Part of a small language model's weights.
Size: width 384, 6 heads of 64, MLP 1536 tanh GELU, vocabulary 8192.
Architecture: learned positions, biases, tied embeddings.
Training: a variant of Adam for these matrices, 711M tokens.
MLP neurons of a small language model. Each row is named by its layer, matrix (up: input weights) and neuron, and shows model dimensions 112-303. Each number is 128 + 24 x the weight over its row's rms, rounded and kept within 0 to 255. Numbers have three digits each.
After each neuron's rows, "fires after" lists the tokens most often just before its 100 highest values on Wikipedia text that the model never trained on; "fires in" lists the words (lower case) most often at its 100 highest values on Wikipedia text that the model never trained on.

L4.up1226:141115115121125181148169112143128085111081150184145135096149122112134127132128115145110144137133163156117103126127141111145128149165140129160133099107168175059091135150105149167147144108115115092140127147162154128145135165131080101107146112111145141128152121159169145102112090147129124087145128123136102155118132145084141158119126136132152123124159088129105130138073131170137124095158116156134110105151139170166125167156175158163149134139171074100121132127069166147109157111129143126136129125156113150166120103087177102104132140133118090101137140148133113150123126141115125146
fires after: "'", " Dur", "Dur", "Follow"
fires in: "s", "during", "following"

L3.up228:129149124078141126165153121077102187124107115131082144176140108134073132116104082126135158102124145147133107134113121107124130134091169110122110180142100117136129182107120097153132104109139141126166106150139108104129072162176100136103130152115145127152093117101160155126160101134121113142124115132147137125109101128119124134102162113123186109085135132116107129208084114079172144201127119116146137126169117148110159112120112113118137141133127149134143131163108154138147139168147118137103076142133117103126142121133173144097115146142161103152080135112114108135132115174124095124
fires after: "."
fires in: "in", "as", "it", "however", "for", "there"

L4.up1152:129142066136108134160112099132124118140105122137150142073137109124115102151129074190088154105136132126114173150135092138075143118125140114081139126122097175122117112099083143136129101108105077120110118166115166173109126125101097142088123109114139125163181118131157149122101108156113132113089061091118114117097102136135161157130148133114136099139140106136121121124120120104160144118139115123141153164107189142104142162114164166170173129134125113089172120167095166115093144131126135110126136124168138123086108123128139111171097155129167147147109144129167109132124149106124129151
fires after: " in", "Dur", " Dur", " the", " In"
fires in: "during", "early", "european", "eastern", "central", "other"

L4.up165:092116086180142167102087129107088124124108100148119090108144181120170140083099095150122187105136116143115130122110137080136177136124099105115131140064147098122130105157144092129148143104128111159124161145125084152107107100117180116113145084130126116183121118094134090140127078123167101106093161121106156113112083134150104147069149104154146124113186126130169099141109137106160118144119175112121115106139130107139079190128109134135091136117102085115142129116152115142127134171142117148145130140171094113128065122108161187135126117110104149102102185117137150139136129123144099135
fires after: " that", " what", " which", ",", " whom", "ich"
fires in: "they", "he", "it", "or", "she", "geromichalos"

L8.up665:139170100132125082137111142137091144145183113132074134093149104137128112127113121076136120099126127152077090119123135159145102112097117095136148134113119087124155130084098107135097140125152119117142132145125139114139135136114089119121125133094134135141111118130138126138142058181150140082071112108104126099118105077125105087144117124132127090148114130146164147123118119112117103121106146117126106126140135118121159114141111180128156148128121138116104130169125094156141101155175152158094175142157158155126134082151144069152139129170120133153076115157123128120110115119145105108
fires after: ",", " "
fires in: "and", "but"

L3.up68:150083110102127109122125139082124147130122088128163131160126137138137171098114119147083118110142156118159119122069126175095163150116131124159108157107144138140134104141157093115130138098124123142107075141124112146156131142138118139135137118156133130125118117099122116139123130130111140109076132133116156108152131115131093087136123104148146150112120126129135157102127155097159114148112124087117114120169103094082131121170154139102146151140070174137181115116117108117132119164114125062128109156184114108138128145164107136174153095080147140099088148166177125129151102145134111125
fires after: " that", " where", " when", " what", ",", " and"
fires in: "he", "this", "she", "it", "they", "we"

L3.up1098:114106128102133126113125117094145126154117091119095127135105116155094092098116120141137155164097133157124111121143137129112117163104119107150152143137104116149107164153112096130146092140117113142160129112082118182118096112140173125080180107125152126120105114119123118169146119126154137173124101122117106102110077155144139103140145103133135159119143154126121109170121148118063167119081133134138128141115117168148125132124104105124134120110092135124165066157140142109124143122109112155132105129141150105133164142111194115151137136134135114099134127139134120115139136122114107116
fires after: "|", "-", "\n", " Prime", ".", " Democratic"
fires in: "party", "minister", "rus", "majority", "country"

L4.up1009:144062132100140171109131151093118134113142097143123142159097132148116175128118102097089122135134175141143120103092078163132110160109156103124137174110089124134132206111110114121164148111140116165131138114114114116138139111183155177116135130085165109120076128097173121158112101151125141144090142126160109146162070156142111132118124098137108185066135133106126138155129130138072119140123140127173125065128143168159120132132128110142130154125166106115139130129111129105144145148104100159126160155150120138111133144112109113148179123118168131090109152117137132111142133115144117107
fires after: ",", ".", " where", " when", " When"
fires in: "she", "while", "he", "when"

L3.up1034:133166141133134120130144092147142133145144123129085154120106158117136180056144096108130155167130147144119134134092127164104158158151145124162134136139163126103091111123152122144121162086096148148110155118133120070146125127104128134105138070150168135152090123116147105150071127144132136117096108136160115079131153109161124152179124097107122137108142128134124116148074114151138133128085122082118112093150118121153137141140136122130154172153126146137112111183090126107154148150126146177148148143132096134161132120155110137114160132119116174084091149109169147173108106123155127139
fires after: " and", ",", " that", " the", " but"
fires in: "the", "he", "mysterious", "as", "but"

L8.up1138:098139082110120101112137145139136115133157096140122131098101112117120084112098108170145129103075154132115134195152137139131119123107082145111132089098103108109152102076119124103156129131174102129083168135155122164184129116163114109102150125089116140170132116146126151114128136186132122101116120101139129082095100125142145140129168143095156091134116138098138107109149128137143102169132134141108132116129150101159110138159117159129148152156110090117122109114088156127166122119076151134153127117159156091127162143123134164158098164097126113100130089158163117162162097136140084146
fires after: "0", "2", " St"
fires in: "2000", "2004", "2002", "2007", "2001", "2003"

L8.up1382:102132150134120142107150099127115078099131119130111115090137122124138157135127100115118155125118150165118126129095141147138166158112075147144124115169156123086190156098139097110118132114142123133127174176131142162134154136121141094101130129114137101178119120083070123090158142171145146135128111093121133103086087156139123130082121140165084077130102113108132142122148137142144118126114110128143088115183125137132181121126139137157097139122148125083134141136087156124118126151108106136130127135138146116134122118106128147124135091124096124104114100112164137143175136167138135123
fires after: "0", "9"
fires in: "2000", "2009", "2007", "2008", "2003", "2001"

L3.up229:152144108109158159114140107100152124086148124107135129149118139121127127120122104157102142119116155094124082157089131130143124142139174093141120130129072098118127118149100115149085119101107078130155133173137170137148130142105109102132141111142172138126124103101148104181170126162151130120149121137144142109114108122130135154122104097139131100132144131092068132119116155157167140128163121125088185143115153118132124116151109136167140116147127167094129118187129132127100129157119119156162105146121119103107141142118158148114125179152154157141119159106159149172101110143093079173
fires after: "\n", "."
fires in: "on", "in", "from", "during"

L4.up1371:099145101119091144120163153100142127081146107115090097104156142100148129157085116132104182139122143136126112150084117144152142168136102128122126132118114149135165152136170153134120107095141118109140088181146147130128145137131106115102159101103122113164145120081122124105141089169134108091156138109121136127145140116138125121098120118124159114137171117178087134132093135140164105142145116140114130132120091162132135109154118087174101139133147145131112141123100146106127126144162105138136115135149124109137083167093151115123124137157169146158120155116130145189082149136156083156
fires after: ".", "\n", " (", ":"
fires in: "the"